From a checkpoint of a small transformer trained on Wikipedia: 3 heads of 64.
MLP neurons of a small language model. Each row is named by its layer, matrix (up: input weights) and neuron, and shows model dimensions 32-95. Each number is 128 + 24 x the weight over its row's rms, rounded and kept within 0 to 255.
Before each neuron's rows, "fires on" lists the tokens most often at its 100 highest values on Wikipedia text that the model never trained on.

fires on: "ed", "y", " over", "re", "9", " a"
L4.up157 [139 132  91  92 123 113  74  93  94 123 139 114 131 121 164 131 143 152 134 153 137 173 171  96 155 118 132 132 127 100 143 123 153 138 134 134 107 168 129 132 101 105 129 116 118  73 110 137 119 148 104 148 137 135 108 118 120 134 143 199 128 144  99 117]

fires on: "ing", "it", "er", "ed", " at", "t"
L5.up185 [ 87 105 152 144 141  66 146 100 129 120 124  70 132 165 144 144 127 124 130 120 144 109 165 100 149 103 124 155 107 186 140 157 134 106 169 124 112 100 109 131  88 161 179 173 115 147 113 165 133 153 134 171 132 106  99 120 107 167 157 121 118 129 154  88]

fires on: "\n", "ative", "ed"
L4.up464 [143 121  81  86 157 105 142 101 126 113 132 139 174 135 128  97 143 142 158 151 151 120 158 117 127 118 109 141 151 153 133  91  92 129 100 124  95 123 110 110  74 134 145  92 131 142 145 115 119 130 155 148 131 104 156 145 116 153 148 117 107 116 168 106]

fires on: "-", "6", "2", "st", " —"
L4.up552 [135 139 162 122  98 156 129 136 189 114  92 131  81 105 119 142 137 154 116 144 148 149 148 106 159 125 104 135 105 152 127 147 158  93 123 137 141 102 140 133 130 176 158 158 118  95 101 136 122 137  96 125  99 109  77 161  53 123 103 139 145 122 157 143]

fires on: "2", "op", "y", " be", "s", "ri"
L5.up439 [ 97 158 153 135 155 152 189 103 159 114 129  97  78 137  91 105 172 144 160  56 161 140 130 161 103 117 100  82 155 130 118 107 148 171 109 146 147 141 144 156  76 125  93 139 138 115  70 112 121 101 143 122 117 109 122 102  94 132 133 139 130 134 132  89]

fires on: "ed", " and", "n", "d", "See", "2"
L4.up153 [103 117 117 107 114 102 129 147 141 170 131 121  38 155 132 112 151 184 161 148 149 137 135 172 120 109 124 109 137 116 107 135 133 122 131 134 147 138 131 116 102 138 136 133 171  72  91 127 153 116 140 104  95 146  97 146 118 113 158  98 125  89 141 125]

fires on: "s", "ed", "act", "d"
L4.up386 [132 104  75 130 138 136 155 122 151 110 101 152 103 148  92 178 143 142 152 115 157 111 159 109 130 135  98 126 136 117 104  96 178 115 118 168 109 125 139  98  82  89 143 121 129 115  80 129 150 155 100  91 111 131 104 136 122 157 145 107  94  80  79  99]

fires on: " a", "no", "y", "du", "g", "a"
L5.up590 [146 153 115 143 107 156 133 111 170 131 184 124 143  99 115 103 108 163 143 143 144 126  97 129 149 160 110 161 172 137  52 168 126 140 145  95 157 149 119 142 135 132 131 137 125 127  86 140  95 129  86 144 145 123 134 154 137 127 136 148 127 166 146 118]

fires on: "s", "on", "ü", "o", "i"
L2.up599 [ 99 130 111 147 106  98 136  81 130 121 135  91 121  81 130 121 115 141 111 104 127 132 131  98 134 139 106 139 113  93 134 121 132 120  96 157 134  91 144 117 130 104 181 108 143 143 140 140 106 140 102 103 126 139 128 138 143 103 137 107 107 155 144  98]

fires on: "s", "es", "ut", "on", "uk"
L2.up403 [120 108  96 153 104  92 101  90 118 120 133 146 147 123 138 173 173 128 112 111 105 129 112 132  86 127 108 129  58 120 119 136 150 107 121 129 174 144 147 121 168 105 152 133 133 129 128 158 145 135 141 115 107 144 160 147 141 137 129 151 148 127 143 113]

fires on: "\n", "[", " Website", " very", "able"
L4.up241 [155 133 113 115 121  98 156  93  69 120 102  98 125 169 111 132  83 143 138 114 122 163 114 129 113 153 136 138 117 113 141  97 104  88 102 122  97 170  88 109  85 116  95 132 136 138 104 147 114 145 198 107 105 125 132 109 146 137 129 151 116 134 137 132]

fires on: "ing", "s", "ed", " at", "e"
L4.up655 [131 140  91 127 126 120 173  57 164 103 131 108 112 154 119 120  96 158 134 163 181 155 102 109 122  85 130 120 123 155 118 168 141 131 150 158  89 123 103 119  86 136 113 118 167 147 167 136 120 105 135 165 113 180 126 116 164  96 143  85 114  97 168 131]

fires on: ".", ",", "5", "2", "0", "1"
L8.up489 [156  88 136 129 132 143 148 119  93  59  98  91 135 153 117 134 145 139 111  90 108 106 101 165 160 112 142 116 101  70 151 138 177 132 157 128 106 138 142  98 153 151 148 149 152 167  99 147 141 151 152  97 137 151  85 103 118  97 117 110 142 125 125 127]

fires on: ":", " one", " is"
L2.up26 [132  91 128 145 109 119 128 103 124 140 131 106 124 119 144 169 123 147 119  78 114 164 132 150 154 147 137 147  89 131 152 150  91 126 146 138 159 149 112 134 146 147 110 121  94 106 133  77 157 166 150 105 126 139 116 131 152 141 124  88 115 146 149  99]

fires on: " a", " and", "a", "ous", "est"
L9.up523 [115 128 129 122 117 180 134  96 110 144 168 100 113 128 108 141 133 187 118 149 107 149 153 110 125 133 159 128 156 128  77 123 120 140 101  91 157 133 107 112 130  83 139 131  96 143  94 120 125 115 107 127 128 161 124 148  90 127 158 170 143 130 143 113]

fires on: " one", "^{(", "×", "ro", "2"
L2.up582 [139  87  96 127  96 117 125 107 137 116 105  81  96 141  83 144 105 163 161 110 149 136 116 158 130 100 128 141  87 148 130 152 111 107 130 135 118 126 137 103 178 119 167  80  97 115  99 144 126 143 123 123  94 110 133 176 149 173  95 163  72 127 141 117]

fires on: " K", " F"
L2.up313 [145 134 116 103 167 124 109 127 133 153 101 109  93 116 131 106  58 163 164 119 113 111 110 141 136 138 141 120 158 148 162 115 157 153  81 135 149 181 119 129 136 126 153 115 123 163  82 124  95 136 161 135 184 119 147 144 100 123 142 159 139 126 163 119]

fires on: "T", "-", "CC"
L2.up180 [159 110 167 158 125 146 154 128 163 125  92 132 131 147  94 118  82 143 150 172 142  81 127 117 131 117 138 153 130 130  85  95 107 110 119 121 127 110 141  99 141 184 129 117  92  99 109  77 118 155 132 128  94  93 142 140 121 125 115 119 138 109 122 135]

fires on: "\n", " a", " the", " re", " Re"
L9.up34 [182 121 112 145 141 136 118 143 132  65 144 147 133 102 118 145  89 143 167 131 152  87 138 125 100 107  91 116 115 109 168 115  97 144 111 123 156 165 117 176 100  95 168 123 114 118 123 174 124  95 133 110  95 142 110 176 122 124 158 115 115 146 119 141]

fires on: "re", "2", "y", "end", "en", "ie"
L4.up506 [141 144  82 121 133 140 121  83 104  99 123 137 110 141 125 147 171 142 144 104 120 140 153 141 164 119 123 112  89 154 178 152  68 140 126 146  94 133 138 137 109 104 162 136 156 118 154 119 112 178 142 113 112  89  94 149 107 136 122 162 124 172 152 152]

fires on: "-", "y", "de", " To", "'"
L4.up200 [110 145 122 141 130 170 135 110 159 103  93 122 102 113 154 141 120 108 129 126 173  93 137 138 134 122 118 117 154 139 140 136 146 115 160 139 110 113 158  97 130  86 176 123 143 123 137 159 105 133 136 157 141 121 143 117 104 127 112 166 119 164 121 125]

fires on: "ing", " by", " ==", "===", "er", "'"
L4.up575 [ 92 131 157 151  86 116 113 138 136 123  69 118 127 148 148 144 112 161 117 100 145 158 149 104 110 127 136 134 146 140 136 117 115 120 152 103 116 150 121 146 117 149  88 151 154 120 126 138 134 150 126 144 146 141  88 106 105 106 174 144 139 123 119 118]

fires on: "ed", "al", ":", " name", " film", "://"
L4.up500 [132 101 132 131 140 127 106 134 133 116 117 130 135 126 166 143 123 128  83  83 113 146 151 124 159  75 107 125 152 113 120 161 133 123 130 135 135 146 109 105 107 122 160 124 127 150 157  78 100 168 162 150 141 150 101  96 121 156 117 127 160 126 128 105]

fires on: " he", "1", "2", " that", " He"
L4.up394 [164 139 163 151 115 143 104 128 150 123  85 123 137 148 131 108 120 163 116  97 156 116 113 106 102 107 106 131 119 149 135 140 155 134 145 141  87 162  95 128 132 110 110 132 126 160  79 104 160 124 156 126 149 135 113 121 160  89 132 126  92  97 133 107]

fires on: "s", " found", "mp", "it", "ed"
L4.up566 [108 129  66 110 134 126 138 137  88 101 114 160 128 118  99 133 126 131 133 111 139 132 134 131 137  93 138 106 131 110 118 126 127 147 106 129 118 106 114  96 139  59 147 129 114 138 118 120 138 151 119 122 122 109 102 138 112 176 129 156 132 141  76 106]

fires on: "ing", "w", " at", "^{", " and", " review"
L4.up601 [144 130 127 127 118  94 102  86  78 151 130  98 124 132 116 124  75 139 148 142 134 137 104 106 161 129 159 111 136 158 123 149 154  96 200 164 116 109 120 189 125 162  85 109 100 144 103  76 118 130 136 140 151 136 152 150 128 132 121 105  93 100 122 107]

fires on: "\n", "===", "."
L5.up618 [146 132 113 142 165 132 137 153 147  77  83 115 185 112 182 175 107 177 106 153 147 122 140 137 100  87 137 126  95 133 150 142 115 162  78 116  84 109 139 148 150 128 146 140 146 129 116 134 144  92 122 134 101 119 124 143 130 124 164 141 134  97 167 105]

fires on: " not", "s", " be", "ly", " initially", "DST"
L2.up557 [100 141 121 148 170 136 131  95 126 125 150 136  72 142 147 111 121 153 138  67 137 171 119  93 125 120 109 109 186 111 151 133 147 147 105 133 124  98  82 137 163 104 102 167 112 111 121 120 120 148 203 141  89 142 134 128  94 124 136 135 125 156 129 114]

fires on: " I", ":", "\n", ".", "oc", "I"
L5.up380 [146 127 113 149 137 146 188 103 158 119  99 152 115 156 126 153 126 151 126 162 107 130 100 140 104 126 164 110 108  89 117  84 121 131  82 105 129 127 124 136 168 136 157 157 135 115 165 140 106 124 127 113 159  90 115 147 141  81 152  94 115 165 123 134]

fires on: "s", "d", "e", "ed", "es"
L4.up367 [118  94 104 135 121 120 170  96 175 128 120 139 105 130  88 151 122 153 136 107 132  85 120 131 102 119  93 136 110 130  84 136 131 113 177 131 134 146 148 147 125 119 155 123 109 107 118 119 158 109 138  95 122  69 111  93 129 162 139  86 173 110 145 100]

fires on: "ing", "d", " has", " made", "ed", " wrote"
L2.up660 [126 155 133 123 169 100 134 150 138 108 139 131 117 121 130 127 114 135 117 141 156  87 113 129 144 137 165 123 104 157 103 137 115 122 142 137 135 153  94 128 111 153 111 101 133 100 121 157 101 146 109 151 141 119 121 141 113 150 140 146  87  88 120  85]

fires on: "-", " B", "3", " high"
L5.up169 [136  86 124 107 107 104 126 107 141 100  86 135 185 121 140 151 117 134 140 130 132 128 125  98 140 110 111 151 136 150 129 139 120 127 106 112 158  99 103 105 179 132 102 135 137  89 138 110 118 135 157 175  93 128 116 163  90  97  97 121 158 109  83 109]

fires on: ",", " and", "ing", " |", "able"
L5.up192 [111  77 123 123 154 101 165  94 124 152 103  76  81 136 116 103 132 152 129 154 130 158 109  99 129 115 127 105 124 131 117 137 164 114 160 117 123 163 122 146 119 168 132 106 111 157 134 116 105 147 124 100 117 127 149 128 100  95 152 139 114  93 112 125]

fires on: " F", " D", " R", " La", " Le"
L8.up640 [133 158 169 127 119 142 120 125 144 111 117  87 120 182 131 176  77 113 151 106 152 132 124 124 115 100 106 104 147 155 183 167 169 121 120 100 125 159 122 106 120  94 159 124 113 119 114 133 135 154 156  92 107 121 133 154 127 149 142 167 138 113 164 115]

fires on: "==", " ==", "==="
L4.up324 [139 164  76 120 116 140 144  90 126 101 138 127 150 131 138 169 116 160  75 138 135 152 134 164  89  91 161 122 118 149 145 141 133 143 140 102 127 131 147 102 114 118 134 139 154 101 111 136 123  95 123 110  90 110 144  89 109 140 146 169 143 163  96 120]

fires on: " |", "ly", " and", ",", "cu", "y"
L5.up190 [ 76 133 127 151 183 153 116  91 139 144  99 120 123 128 122 122 101 125  99  84 129 120 115 109 108 120 139 113 120 126  79  90 136  96 111 113 147 118 113 127 108 140 143 119  86 132 123 125 119 139 123 125 116 132 127 123 111  96 167 117 120  97 181  85]

fires on: "ly", "'", " when", " in", " also", " be"
L2.up482 [148 133 106 119 161 122 116 112  86 127 173 139 102 136 115 160 156 142  77 131 150 117  89 131  83 168  91 103 156  90 138 127 120 145 157 162 123 166 100 106 136 125 108 161 146 105  82 144 111 157 201  72 151 171 113 110 107 106 178 159  72 123 148 138]

fires on: "0", "-"
L2.up232 [162 140 150 131  68 133 107 162 161 132  79 138 110 108 117 147 152 148 210 182 187 126 130 117 131  77 152 122 106 116 126 139 173 101 132  90 100 120 153 125 109 151 126 116 116 107 149 124  91 150 105 153 155 124 117 173 112  82 116 102 139 121 135 140]